{
  "num_attention_heads": 4,
  "vocab_size": 1024,
  "hidden_act": "squared_relu",
  "rope_theta": 10000.0,
  "init_std_o": 0.0274,
  "init_std_down": 0.0,
  "beta1": 0.93,
  "doc_mask": true
}
MLP neurons of a small language model. Each row is named by its layer, matrix (up: input weights) and neuron, and shows model dimensions 32-223. Each number is 500 + 50 x the weight over its row's rms, rounded and kept within 0 to 999. Numbers have three digits each.
After each neuron's rows, "fires on" lists the tokens most often at its 100 highest values on Wikipedia text that the model never trained on. A number after a token or word is its count.

L2.up581:570452500450538503451470514468502429392453483562445545551420581470479479538485602515548469474473459461581373455564532528542561479638581483495429440489443604505475528520509392470461459489667553601502532522542474516490478522421430585531560562441473437498512530470551536493567533566573516539535530528554602477581470426537522498434458497451428558462417502524537470474589469496500484422503563467482452475477460601489500562462576520464549538518453475439548561441507497476423454551527494429550428528423516468526568494434470462535490492564554499515471516549484405451564517452493455507
fires on: "et" 18, "or" 14, "ational" 12, "ig" 9, "e" 8, "ic" 5

L2.up1018:406538447610540574414540543578487562430467493578489448501477468449479453609563472525428567541514516411592482477465491550620434493539468439494532518434502449527373518548481441435462472411511525496505558525490477549496562474509456548444588525483530587520448567474443500528551534541500511493599448535517468576567511510481406416423518524472453461587460613561483486431415501534576467474454535619561501531472503519507478483439451485484459523474492499525451476417512513421519486537536467447601479429472547449470562529479468533432485606538465413437507507547526419464447528467526596455
fires on: "o" 24, "w" 18, "re" 17, "id" 17, "ou" 7, "one" 5

L2.up69:527506489472453524496512448460432557500534567459505421488461519495496521496451472522515459473532542452499596542465487491572499482464546526544578523556471602494450503524462477447518525522497556335450474472523405525524568532450452462436488461487504471473412528512487517457417590496541552500633534439563534490467422509492468450468491551456564616500472499495568466547518496408441629523455551565511331520508494499537465394446557519566497589527489566462490556513511547513521582437434478516371507526472456506559570448552516529500531571511506438518438572523453561473491500470553364506
fires on: "le" 38, "ly" 18, "if" 15, "ie" 6, "ess" 5, "s" 4

L6.up535:513606437473409457570475463454441486552535552480577495517493465518441549464501415448496593515468473507430625408577583422482479436470481498532469513553597431523452428521554490462476509530547508589507544457510481574523560481474459511562485573506515534503566458522515459593451467490530478515431537460546552530551521452502382508506508580484385528576494531546388478485437469490531580396500487504439545510555552513600531409514520406442369493539475559533442459441443523454505600502510530451460473426478578511537539461424555436551499509473574539472472554627560457477418504476490479549
fires on: " part" 21, "ed" 20, "h" 18, "igh" 9, "H" 4

L6.up597:582566453486463393480438446455453652447498521467596502523482579513487491434510510519474492495496517504629537460521470573542513453466568541586552585512547458489544441467502533496478510399454502456501520486509465489507525561526503478527495474569428501519544564516522494470484456520494523600618479489487505514440571439507478475510562513512568496540543417577536439600498502503449564496475524440514422500480484517486573489445547550439582478429512480531468465439450566472516604453552486452441527460598487422487450570457467359433380464505480568515491470632485451440497459478433490449
fires on: " rele" 23, "if" 13, " a" 11, "b" 11, " sp" 8, " an" 7

L2.up275:455609555556471417501490564525419526456607552393496428495547509555522541482522482495414448563473476537468574498454541491524426442491455487462537466447460492601541506516526483424541555499482541449531547506577455433585509438497595575496508474572563583459478504504493476540602434561484559498471481411503427425610490579526519559496449478526412447661528574475507417424464447503568540546489461475486476595466532528516509439499546537524534579529540365508427455550502454515508540502484441535445525480521528575499525463594497435492588521556523501427544396541435514458476476500508538499
fires on: "ar" 23, "o" 12, "et" 9, "ree" 8, "ome" 8, "y" 7

L2.up175:496519386356347497456475488575505481522451423479574564486544537481577526545532498485463458577496435574484577525471426450401538525507514487542550439497504423545459458411564472507504449543530443504515537537395380508510504515588486575564472582487540445451469567437477475533502542482538504502565434478581408497517574569532466540555544471491446573502503442449442495518507523433518588520480502541449486605533512497525535522484616535533538483471530531482490604459572442471457466496607536471518527512478498478458497553476477546577556488489552483476502339546531564513508543485521451458
fires on: " loc" 25, "on" 18, "is" 16, "ence" 9, "ury" 5, "ge" 5

L2.up362:450527532500444608492596487536559485500486529532471472520480586543455575535402548499424431449476401469497400507474494484478530513573572513480471477436475495464605494420473496524391525523479527556483495521538532492419460508551591531473573522388470489529504561461599490445538495455480544471593427528498421464481509672505520576517484567519390451497474463525505533537581406387477534497532550511517440458508484552538568501503547452494541509459528449528516522525460564420509459471446437528497513578497515466509498447602575423545540444447475453470499440480511547604528491444549516582
fires on: "id" 21, "al" 21, "as" 14, "t" 11, "b" 7, "ok" 6

L6.up412:592495473465462502432493600426506492510506468453488492545476396454486492594629501594482530537518514515442442507575512557489444475415610410398518506468478484461507486565503560556416485421494508450482548479376456523498466536537472544505531602505477526500522541581477477495398522453592506515573452473519477487451526377502476505502491478456551470492507524530460488562482492556485590509444551522460500526385513549516412463460651456447629363455526490413450499446495455472547666556497437441484505520528481481478522493521554485484502466461468528481478484477510509544607483511559537522
fires on: " a" 50, ")," 27, " an" 11, " was" 6

L6.up331:575534517575429497476520543487525523508578510551480480489413451517564526458480519569509487493564421435481531444496437497558569494468554418484477497470555529483485370393445515485562469522492632475496456520452544486556509522544369481467552519541533436556508523354430405558523515496546545506520528488532553477417547476408509536475572496478490439570452486473476533584505476474481598372546560510489586507578558501576384522634525452557439489472447539460540563428501475450396468416462547491522509497531476435454486432538561434481439558470560558403463473481534526561526556431469526571
fires on: "m" 22, "et" 18, " on" 11, "ed" 8, "le" 7

L6.up670:451439468460607492523401506507534432490527516462472526512506548548455509528449452467433546521526469450462482459458572426530495485538483474498539454524500463523460497542466542498463521460490470487420459433583506532629466451428516414568511526493568515494413416573537467507492489511441565484456493532567506469639449570490399501514457501474440572557461503527489477416525516444539563511451427508534513441522632467490487505462492546533471547441492481364493528480484490532510390471538605568496492528593540528555488407401507489585527527482521532574444439494462469476557562422617498518
fires on: "and" 23, "it" 12, "ct" 6, "n" 6, "ed" 5, "d" 4

L6.up129:519503488468513498522483566458558452575493509471547475521475444484504469537558461441523581455494480366464449466483583507416416550552467468550536486399471516538514474479441455498584496500560556390602534507624555451527571503417549493460469419504544500550562566405494532548448497502515487457499422528459521543509500540430352526439451513512531443455490526531566485479484556586554515622498550456483498541519525536596419463526479493514471589553541562469590607476577489538503617467430497446535575379490445521474410453463511593479446521604520516456445483545565468484550502469507563449
fires on: "e" 34, "w" 13, "ic" 12, "a" 12, "c" 11, "i" 7

L6.up451:579517535523447518595519515517570560497512522474543408507460486450513488441486478481515516519515493470483554437611521436457507462416453567548448495534563512479538480451511533518570521544513508403517494551457490479447555530569527550445496592519486507416565544586548534417487541585554451490588612521503514382507459504507489486486542496474563469506547504419404479513430446598560477501467485482465506531484435542567436582432517600537557462454570408540420506535503512405528463475557508490541580478494446496497513487458470543503465470500556475494528496503516621581546489412440517617
fires on: "st" 21, " h" 17, " t" 10, "on" 5, " " 5

L6.up596:557565520487497436492516500481509495532539524446529494531537539483549503479405447522556419511511480445432537404461457485528473493497502451472474406489542571484499489472445527414571503488477484413468408532517471414471561462583430474501494569578486645491468423546491545491443599467468527523505524610485584528530474498513507523548470616521514547525572555476451438508450557497514512537415428453533472489506504478569524534455543474497503475415539476556513504405443551362519488519514462473455481450602457400586538462542411500502398454586572578475480543626502463430534495502504482546
fires on: " " 85, " reg" 5, "g" 4

L6.up454:506559596423469463471559504489594490496507541448618476437471448574470457397448539515512487469497544393482508520542497517490462533485450428453521573561504467507519597554430506432438502438477471522460375584483534452539553476552461521480497497466456554476468565497408541481545570590480468449424503552544555454551461441568441511544522540554444481546446543497518448507426478537474410541628478554451469517521512515397479572497530433576442510491492455543579605451406553436485538527468460401567548486467532444409507463548570535503472513514430447514534423546464482524530517486470483574
fires on: " ag" 18, "p" 15, "ul" 9, "g" 9

L6.up816:513536575516426547500448548534444513571515441614476537506505472516503574584468452565479496465451452417443599505547579429405445444480532483475642580482552453497484448524471439515507529478443490595488542480479502466499440490455529469565539508488463551382512532461575604497448482529501521481409477520527607456538486470489470589558493528491498472527523480414487507515542504518575513537495401557496518493467472378482482450534453466521428493468410571472416502528476450498523540492569543517491552460505457500463549530584518480544463606514536515552468534474519540493487416409428462470
fires on: "|---|---|---|---" 12, "ed" 11, "ro" 11, "h" 9, "le" 8, "und" 7

L6.up689:530462581436522495530503481411544543539467539473588447485476585485534501495553558474538472516441422542580504465623476572534605511527423521490523495495394450546558555568484550460440487518486554457530425545531519563492474560481432451518449529484497558466426490479526452503499512586466484489448468501459496516467524598420536464552490534507502528564460525539557511541507475515517543377503391411517556481457463469476576480511442419536509468415537538448454500451456462540493474471479548646495583496520493514522419517395480464561553424504493559463507480452483543510541528518394558467
fires on: "th" 29, "est" 27, "d" 12, "st" 8, "ear" 5, "ap" 4

L6.up854:423464496532466508532542515514522578421542393573510466474567537434436428535552520563602471497589548486416441491519437462590492515529565512470547472438359584479491408645524543551470509462493505506441496499511514484437425419586478459498522446557503495559493601423513434527500460557499433539572501534450537448527363500494480528413543557562469560464523428557422552545522437513535501474482483500485449532531516513617560484433512429422523558497501465460449455505489508519495562508546557508535501401567495457520560595510535418486514486500567510516502514447530545447550464487509549494
fires on: "p" 21, " (" 17, "e" 11, "u" 8, "our" 6

L6.up180:476566566520396418512495474530456526428530547536536566499470502445535430487455430473526552481446582511459513454496588514532427443390558435464564492430499525482493501518421555515487565457475563495537466574475556488411519493433476415488454383452497501532494528428482560401525529501523521496503545467479570434539433549430507623512455537579439517494497528526492501522618508487459544415443564505565535471473557461560440489544580516390463522524550559484518590567463495492502547547598547447523567474480434497432535536484625489468560495681497452542494506555550431505588523575412503434
fires on: "o" 42, "u" 11, "e" 8, "in" 5, "ic" 4

L6.up927:472453477527550545538452509495468483609487413486468494501577557514477456525454503506490439547568517525478468479484473460538586505497528529544463536612561537569479512530445471502457430441501555554467476519559535457527504462536441447580489486465615480485550574442520599450470505533565580549441614477517531543493449512525537461563491453486542521589500465541507492487477446531499473508516378395518453475481447545497597470547578453472391482533550437470531505597375561535574545455494509470506423486458543441555553525540487424458458603484528413470470408584460375498474470360567580457
fires on: " and" 31, "," 24, " that" 15, " |" 12, "y" 5

L6.up341:558562482485523485407469437539441498431526486551455517492389523529480541504456524571387466619479478572543491414535494557531502405504572401461539482476459477522545520585569482507491495469495475561580520499493521607538465416486453543509472458499461478470548395567610552562535445491376552418546511532625573507555565500538494450370507487487524562528448520499444447463565536458532522462521539527502486520519548483459497507417574510480454590529423529484517559536472485433535462521590493421495516525522476532499471458469497522472485503513537554572443515525544533397536507458537516528
fires on: "le" 21, "g" 11, "d" 11, " p" 9, "it" 8, "ag" 7

L6.up635:387541550480546433606499469452535530361504528438442490387532542504625519461435465550419504568454591513465485452557490561550506422515515373536479534478522488476590499479520505503467451576479561507569578531551469503384515478477438572477526467546519475454368555547463548530476428485534440508518469421569464415530537568418448522547494520526539539557532506506497492511491518531582441523464522500469486429494481573505534572461558493553450509500497466504439500493546459479483489508559460463536452479477559476457519447576535503574569513579558498544464538481409590567449525572473503536
fires on: "et" 15, "ar" 15, "and" 14, "ed" 10, "d" 5, "ot" 5

L2.up922:495465462465574560570374516364560596587404519482493430457543430561528516525598544487470532428418479433495475577492476525404442518514574525579530532479540494453447581506609507579501510508544476495514503525465474440482563424418533610420422546416448514525542492466500499477513532556588488573426366508529541508561565490453508493507519477403463479557435509516429513438489502472493434521506512485567609507479488455504481487553466451470539547515434459438456503524513470537435473565442576448466467515481483492479528414411574550486547515535446487471485532556530461437503508459524570535
fires on: "ain" 30, "port" 23, "en" 16, "s" 15, "y" 9, "form" 5

L2.up787:434532457573525503444548507447464465520434497533420538511575540549465449464542431498509572472523578457560542378530445484497535528462400509546497405501543534490522556539543524516477428470480565510499543518534567569494437487477507556478521492446505498528429590544521662493436487459473452528444526519442454501447411469487495536417636487520423527444467495520497459496609468484450478418380483577397562476458468568574486530509515549476504419584565477451514584359530558457552508487496505473469435435518405482518461505454559488554505478647497594559594485528403532490528428479473520511
fires on: "es" 49, "er" 13, "un" 10, "y" 9, "ubl" 5

L2.up177:501523432481461494484496472501479516511504525560460447618455467496474517488493541550475504481538522420529588498498530494472466487484436479501468422419460549518433434486552419494492578520466526475584512568490492465556432511506500540493509464490457488398579489387529492499454609476471539465485511509562567477482556609488422482552522454445406525354472581455448517484475611524578577530562520575547555609477544480538473452525547474546502537528519479491527540480553482518536553465485517398587541483487529593434518502481482541508616525579369364535462351505513584465542559575458475554
fires on: "o" 20, "en" 18, "ice" 15, "i" 14, "is" 10, "in" 4

L6.up877:531504529399498550541437461483595606525576472540491517490543495490520467532608584507507494479499512641444508567522472486498444507443493432493483582478415428493572521499493490506491463485480509553512401483425523469561475485564430502473526539606482558512496514456529491546508567484486540565467525525515424520550512403594474508540501524490603621408456509463596516591530537456490448424445465471618560506416604441502519517461469467486536459510545587484488438457464494484467597491486446559415558485438420575458485490445482504542556522557522511481470588465511414527495510484560490558
fires on: "th" 43, "d" 12, "st" 8, "n" 7, "ly" 6, "nd" 5

L2.up537:439515387545582506421477549446475561439500439605411494487541449502449500552497402573572602495583554501514476473514521504516510548570505490469504528515451526501481477586468448489534458532447439583507512453497384588475498410331448469418432577423504561458565531444536538443544479483503520514506447530509569485507526588480415517494545553494476504472583508408543625514480489459526401473516512498523485519505536530534445492546519477470470549451530451408537505436557557557540512569452488360523501524504425511535478543454557556511526536590456482541444525574584490540502495510563452497
fires on: "o" 44, "ia" 11, "ian" 10, "a" 7, "ic" 7, "ish" 7

L6.up397:519504523449534487506492524495476514456500581434587407528489480523587580457460489460523498530440407505520446507551500486593495485565488502445509525527504494569406666586565497448537427426540523561516545577472498436479448498372566507359524541437455434485525497556406467588480579480586430510428465468607555584443549453468451586428529432494452519521485457474504469546439435576472478498526505510382497514521499412449509455523475464498570483453451490545506474532502539483484539546474549415462508461450566484541495522577550501459493614516480539500480464518479482479387429465550479540
fires on: "or" 15, "ar" 14, "ul" 13, "g" 11, "en" 5, " Com" 5

L6.up682:524568457504503527465505571422540528479508459487447516416611552488543447460503463560466403454624381504524557462513676378468511522506479490490489590382510492418547459478448546535469501458402552511478495559566511481445450537560507471444541478527551423538528503451513475532539566566558472515553497615468538530525503499411469458590471528438395459505503569532544522506484474554446507457380419518562551493548560462532578502440542520559492429498500398406448489476445523480437514551486468563480516536528519600508466533458428527501497518557502499466431535552611515517414516429575570477
fires on: "or" 32, "l" 24, " of" 5, "ild" 5, "it" 5

L6.up577:467496484528634544504531481478424511472576485506526469541478543471480511468462392541505465400594475467514513532508489512461498571593477485474518508488516478521545491483465456482490442489464499523461507589503537556518440526468622532490481474442505418513573544485483467462489476504546411560502467439531451480533537542435590458583431589462431487535523437495541427557507400528395517493426549496591550445429535509484571506524482515405468589343469432434477493528506457650487453495538548489475494556461525509411539496548506462523485597421518532474571350579514501488447587477481559430
fires on: "al" 28, "L" 21, "l" 16, "or" 5, "s" 4, "y" 4

L2.up898:394508597508451611530503464480491557431457466560510502555443494501499506577489537533485507540435407467408391580529557543483459584471525518588478558479458489415588477552423503572529485481493523585482474571482412634564539455436485437502462512489439599410542519466500473511483484503498546542466525551524495481365462521562595512535459446551405457399533605454492474516526516519548490487458434465559558499619468473522458541541472561505526440423422582500537480501520503477548485482530511505512414447451449501533500487573550466586485469465559398499489537440465501503541470544453593493
fires on: "o" 39, "y" 17, "on" 11, "or" 8, "ore" 5

L2.up613:527555433452446516478420560490466467392492468560531518524542472510472465469456506493457487389468457528536518410404493495441405531537436573509594368534465537480495482493443460449459580575451482532556570426484472476490589500501531458419507506474389531508563541503588488529595477569534456590411427427487483448495433527490550531616460566449491417605504536469522422400472438479518513442553522539497528544449509493508460512544501545576447471487556504509541522486447421488500483523448474558589484405460532549488484486381525538595571604511503429532461493588471538515523518506485484536
fires on: "o" 54, "h" 18, "y" 5, "ave" 4

L6.up930:401532490575475431502550455424462575481488509503579494433568535570494475444517416439526491483498484481546481562450587420604522456491563519434480431499513461434474579482498432470463456430454484575494532489483529494460485590484530544540454583510613485431536554459584609538598503460506493522426549480423550529523447484549549426459617461516463581402541505536546565521501544540495560519533482440523507509543518485430440593409559603505414504509471401401499569470519478520425503395513499522499503558518471522481495482512476507492538574550461403456458520455565467437530577502524484498
fires on: "," 52, "ul" 7, "1" 4, "99" 4

L2.up569:415560492582508502531510528505484533428568534587509488569583473510492470516501483531416526568504523514486530468435435560564459483506425559482560491465527480432490548596579484459477434562384572500495567419548484497520449441418447551500543528419493497473573503523526620469512490494488554431491457548496479474518525544486387497467518491482539588479486540506438539421503521458477557412423526519542527494504492564488574496494510368567530433480533376449550584457508545391544520493526489427537568528517450573453485565563504522480550467474515445590549492478399444527463464514432457554
fires on: "id" 26, "o" 26, "is" 10, "ra" 9, "iv" 8, "at" 5

L2.up88:539524492485486467516499475591442519474548481502600430543514427510611539519510502508608483551558506496550559512479481403404524424458433481551424499468515495479531452469474503452449438508568528524459459480590463432450534482536487509473422456488433375418516449531503547509514495540531540494490528458437467569498540437428414532521591526482515438434481442466469589564484443501490550421445462534511476480504436474519466459464499479581526588498549536519508533542484515408481478482599557530530454468518446567518482547484453436526522470619500521514512594516574470490527441594578605467
fires on: "is" 22, " Is" 22, "ors" 14, "ion" 8, "an" 7

L2.up137:533565500456390549534508432533488586519522484556528425425517453620494523512539499572498488504450529453571438475531523585557481426612510480488523442543463437407458555550556473498470482475578480476488492552500446538449468542525467541447536563479523590437510435493497395509586459471499504536595548514517525531498450468496498519463463521462523517536566493392490483561447573546487517584528546427366496557530466459485503502450444452507548520469452517460495492368427526498523518484518445482554369529423474557550545485455504503424461456406494507531443524547543525463393512498482498449
fires on: "ac" 23, "os" 14, "ace" 11, "el" 6, "ou" 6

L2.up484:502549469577552560523481555454476601483584455522527554505505400496364486520516540594514552451550513497514504504439473635522549559552510530485423508454462536481486571580512449522548529507500481515393550477519500498450516502420545608471430407517450460479559498461589526480497488492514407463539408550511528519457563538481453490440470493379532530429528498470507531453430502553565515500477541539545474440488500669414504409488437548518523560544446499408540603541449470486486552427452457484472466563502474499487468579448517494519546501486488484505524429412566452360432559436530653491
fires on: "a" 64, "i" 24, "old" 6, "o" 5

L2.up388:419435540532490550566588527556523452469486493499450495532470458497468547487500445538525560522426454520446446471448486498486561567589461602559482494563475497454514439367458526461434508400554602506421486534546503528453492414493578467495515581483533459588486505495569453527554373452460582456528565453506489516501563557510486533459521575483446415481495538370464504562576401532526517563496530482507432494554458519505516524545534554453485552578503548421519567483458521506479481502503502507525436486412507462501575442546457544454493421453596370475496514512496448498618486507538587512
fires on: "y" 56, "al" 12, "t" 7, "om" 5, "l" 4

L6.up942:536534461510467542468490520538486466454563526569568430388405545518540532433463464482532498452587568374432439522402483485535500550498463535497612477504503515460555450498416395543498489520468443573517521555433490538602487495494539539487472498541448550432439519470493486460527492507461459484467559562485569548442479512601445502539434543518522483511493559521520543444444496515522537427596495489497574493478442545528509454569406466533560541567461480509455483484479608460497506547407473451498501492519505539457458501529532486494504512427612460592473461487543480448547408511456484479
fires on: " sc" 31, "f" 18, "ec" 14, "c" 12, "h" 4

L6.up307:468471485511498469523396554558438469424547527404508468482499534486458473500477649569511441525509606521500486505550430527424431478546444500513438531482423500494489632400503550480561491541453411497474546493488562557488456467506553447512510542592528533453499515386469485465484557462479435519565490480554471583476514563482523523516526432354616438468558495463451493542531466534486481511533496464538592645414403447436581485448465463476434620516539499546510533474459486358480541570548496474549586556526434436495552475562596435459536591461449572550467430558474571530446429527486467478
fires on: "ill" 20, "i" 13, "ost" 12, " with" 9, "ly" 6, "ch" 6

L2.up666:464468558489435461544435445579447587433546501522564563495525538550456405517549537489456535556407409449426500616502434518530488509556582549531472490482492438431613490493549471482445486553589513446432527550529524502548471482452497432427475437474509585544444454423549501446508444510480550545519411526527536530520498467492593482459488536465433474548440561470522500526506590468574490479459457521492516535507457421588541448452444480510475587520507581505474523509540591518634431532481477482480505479491518463535544461469500519522507357471530473475559482523555501367646480459422583454
fires on: "on" 35, "one" 12, "ide" 8, "land" 8, "ore" 5, "ia" 5

L2.up933:512523417515485479479510481503502450469491454465533579494513532525487514520445464572431468579494507543528488542558498454482455509469518523586502601494512540450489482455486485501557433449545461516540576473496387467452565526493531461519483525520505504354549509484496525409521490494481534443509493482490490466531467437515470363513439538645459535495464518475419472425486570425563532564431578481462491494436502542540609604479566548542549484566540563528478531452548521458570488391541468485529484538548460528540536498541482555580540467426510529517563537504450532428564470497417485522
fires on: "is" 15, "us" 13, "m" 10, "ra" 8, "ation" 6, "ence" 6

L2.up660:517455483431524523535502489532476595557536444631510490545436524502503440519522481526533457507582421469493491518525552434495539473532386450458476551455474525515488478478504482380405541534556534513483495542412526569534486471594417544467515440438567572498535531483588477524471466454539517509471496563474493573407458536455547481440425520630568575502555498429537560579546528501446502529472555474488486541460496405498490512603442549443497506495446455431553577436517532521570491428535511564512384458504512443590488447502444547526512501432438442577542460537391554486583489483529546469
fires on: "tern" 29, "ith" 24, "hen" 8, " per" 7, "to" 6, "is" 6

L6.up178:508508576491477495482577545445410512523500464565549561468504503588445607481495473479585488498515437484490489424526522518395480507506546531510476528500476535489457471359436488530523451438462453555495552452469479510446452486527579434463480514477562505441426585470531488514434475530515459483497461441546505544568495526503405533469502558437449462454487490385513567502521414486475445465547491570525541477636491469511555474528551444458509528446517428496551614522448508585484602518459529554489447476510493501514513415525402351539468516490507537511501459575563494562523503466607549544
fires on: "pp" 18, "as" 13, "t" 13, "p" 12, "av" 9, "res" 7

L6.up319:439419433487566521503435501463449458465520512450496454481477510518517549602476569520478443542508486429573486514579507405494447524489567490536481580488458560511519492486465464482512506491496441404486488564525497462632495504539488533494478524524496552501537569604510506491551573502451522522527504484587488484597511502510547461418462521488500658547407549467505441508504498551541529540554448521538459518556501497353450419501508403428515518488545600435399441485429437405411522488469572517571447533568466505550466434576533533596513473575545502519517508523418469383517495528472423544
fires on: " who" 11, " and" 11, "s" 10, "ly" 9, " they" 9, "ers" 8

L6.up132:479471545499547498556415482502453464568518488384499460441581436560517481416516446481532529558552486545542520519494514403397455483518477458562438557506538520436417513513544462525440391515616586514502510516574464509571550420496458485538489479554484439447470534556552502522494512456526504503609481507543515549518625587541488514457478516516508487503468585624467535428422571457526508403493487536540554485471523404494538572457499528523533421525559383447564488554476439425472519518478549519568552529447517483571588511578509511514527478519618539452448427471551494489433521418440523457
fires on: "-" 17, "at" 10, "a" 8, "av" 6, "he" 5, "ater" 5

L6.up504:415504586534514536477537458504433459489533544414503456459482504532490450528635426480420508536563496524532485483521540470508461524499459430491499441537443620454477530508432545455508525514456476426560560535514471451510468496513559557519459580411468387486472463427434513515546428507564549472512617541491509538608434552536497518385585525521536529571553583646425386543406459481542515453517521414498496465450511436487507522431526489488515514479521508569494484519476472507509484454400445524501506518539512481465580464503450549465539435495521517540480523584587527592467526497493471546
fires on: " L" 23, "l" 11, " K" 9, " of" 8, " T" 7, "v" 4

L2.up299:455512422489534492561490521516577424413496430532446540494565493529596454511508452499491486476387568537420490497522553555423536481567525539519540524527496478403463521454465454495520495484512527557512422570542465552477578431505519532461504540494481463480615484452562526470612569491572443543433435521496562504484498409399499550562596484448517528579444452465468547560452567507426441444468517450476544538569496499428489561511417510566463452437514389512557445517488536515489466569519527521439553483443533492481427384475475471545516483591492462488469478515506463463389577503571552455
fires on: "y" 90, "ur" 10

L6.up175:460560558428477478475447561521448478466544521449554489510554371498469533404436489506522539566412525518398468496487524550481420488490539492481530567429451456441432613477507530439463475438459464494503476476500572620481462529397505449458405643497542493539565451526470490560535471487494497446619395495512482514447523392519547489561652465448488558477550428472512577559502405454550503561515502479471516488573535537529564459450541519475489475482521578468526613541422534548567516501417548348551420549506484555483473451480486524486516573537497476596432489519544557545512514430560546523
fires on: "==" 42, "===" 14, "it" 9, " wh" 8, "er" 7, "w" 6

L2.up854:543419496544480533540432490483446600453447460557543419537487470479558492553568492485540575486438542607479518433444506580510508428591550508446520553460498534503563546448517512431461533535488497526525463491483483525579493427434465489431507525487449547470509519382505524552466492554540462489605413544526627544533452515532441586487423363428499502553501537442541538486599538476490525496421464482495472521511485621474439551467536542485561563566489478530523515539488481442562482521337402534504615572438494481593537562534536446501468519488548437579469532457509457509450537530497524388
fires on: "o" 44, "a" 17, "ee" 12, "ug" 8, "ear" 4

L2.up789:421474569487444505468473493547495560451526586483512503550540416444450480534495479419450522528540518477526512479450564487402519585528504517479441490438502479493495485499517489433468483496476548522582551603470410544504475458528533558435539523586441484541446558479547561467517501528450454609539484520580456443585461599527444509541493476556486488665467452553456534484458536457421463462432512505567530542416526513474510494426534488471606453448500492492491499480551464451476408533464560478521442439407517470431452564421649504566561533420613483535568481639449489431420532480490503488
fires on: "o" 34, "and" 19, "au" 14, "on" 10, "one" 5

L2.up337:584590494479465520476481530540444427485501529490506451543469537569556516485504542458504515604502503474481579465461508494460454554524484473387513447449456537484571411553482561476577504503456510496567563527528522525541581520513442539621618553493504508428462478506544512546501421483489466444487549557497486491561479528573525552523469551559427498458444508514424615512371350511510542473457479496497499551548520541523515552469373472455544522479539389464487550567490400460523490483456498521497544386548454536524502549617511477503571492518473539457422490470532439418475473502519468546
fires on: "is" 13, "in" 12, "y" 11, "ang" 11, "o" 9, "ar" 7

L2.up673:469478507546429560413427491492509563397472486474524499525528513449470434474596539526486505545533566523427540422473480507551512566491432429482423469431455503447459498449609570494504447428449495517497545477492472522480544491477523605459539544529553553553449567468438524510567569499482500518575509567507486541485560552598464558421485561466555440404515464602413413563515552415475463540468543469428458450447537505480505437494572458488433439453612478495596560395507517491565516535503519429428445489537467457548547528496569441586514487457407408496467504552551564430522553463521445537
fires on: "e" 25, "et" 18, "ou" 18, "y" 5, "'" 5, "ubl" 5

L6.up609:505512528430585531559421502477436509503597481455515451545537575491538483497433491509473412473617555496484592527510431424508405567503458390536480568589397493431490489444580507502505485521495526438511367455435503525506452481481502474501598428529515506464472485466535533513490481509483458549519551596406384573489463512539412479528489534483488510570509543500513519567496474468471554462516423418494514428502533467611592457380547519449548464457569460531527502543558494483526460473520486462518481495458501559610557555515502490486464508525486590484552423393574508553457521468522511525
fires on: "m" 28, "l" 15, "at" 13, "n" 7, "se" 6, "ater" 5

L6.up34:455493428499621500565451577495512510593484505461459438392488475582476496495563486546515486526524531386523477540482509492516476545467555463462495485463444499468557477423378556520480517558550495553554470519549607530461515432492509507411466470502577538420406538484610548513464526516536523570564428460568437544495598394532397488474385516570475526514421553501515460497554519515542467572529472466556558523560407413418589565512492458518428441449542492529445533608419468494546588572449547429551577528479470423459558484466498487437479501473558464470562434623471409582532543542474525565
fires on: "," 95, " that" 5

L6.up214:492443517546591414490503519592376537449576525609508500494426461532480548425470517484453571537581531566466560465543449487490415432498421431493484520436519419475493399528477510487450518513508466455408547461464412501533438446529447447503500469404422541488516551405475495558501443434468560455492516513431514453435434576527503569472609597486496551476501420509516496585508516584547559429398432453464558483571541493594526594514447434482520561538486521476435569530458483433517525498457540420474535547459491457541564489534459531559533469535355560438476555450585511509473427475572490538
fires on: "e" 41, " se" 25, "ee" 6, "h" 6, "se" 5, "ist" 5

L2.up418:484468556532521556530503520443480614490434550454544469480464423470495496408486535479581572446496523465562549446475564509505541510523477567426566426438516604479571547469519475487447403427485491566364485526473516488473519589451599510554540523434467521510489521537443534404534519459484545485493502444519562503539490457474480564551432496613477413475532483554555375404456489529599429536478483569479433484576459467404593418507554548466485414619491469544520477431435492493630519443548506526519533466537471531488489506537510464526402458503496466452509447562443516557535497455533439494
fires on: "wo" 19, "es" 18, "am" 11, "er" 10, "n" 7

L6.up551:461531456530515414430486536467497594559498494486521459462523521470424465427530568501530533446568545560393432365527552434469455548485537561527410467392520431515470478536479475469434590513547448484483479613525519567500504502581472468525470486479443505406547495536673575450418457497484464424487490525501531519427386466443542467382555508474553444561589509577515541539537559530557568537512516514546517460474443504525516481412472540514513538501501516566526511578489527444492465468499507453556505456487530491587453480572519516580470426508423542541508589488452531455447439498492510449
fires on: "h" 46, " wh" 21, "s" 10, "v" 7, " se" 4

L2.up295:607534517596421617553529477473414520522529519539453434577500484489525533430539534578465569575597491557516435435556491552528485560573556535487504445423408512615514545548530413457511495527457478496550525496534589452466454506430401539452533436430500491487572542496468439534505501507451505454432532497533509521412539455459510428463391420387536502513577418513547492509473522551464548436461531485455516468543523634638469548472593466495432523553411581479542559410508408498549531471494436416504531549416506570524498466524500513511456497542485440515436521515488489479527516448503516612
fires on: "ic" 54, "et" 12, "le" 5, "az" 4, "at" 4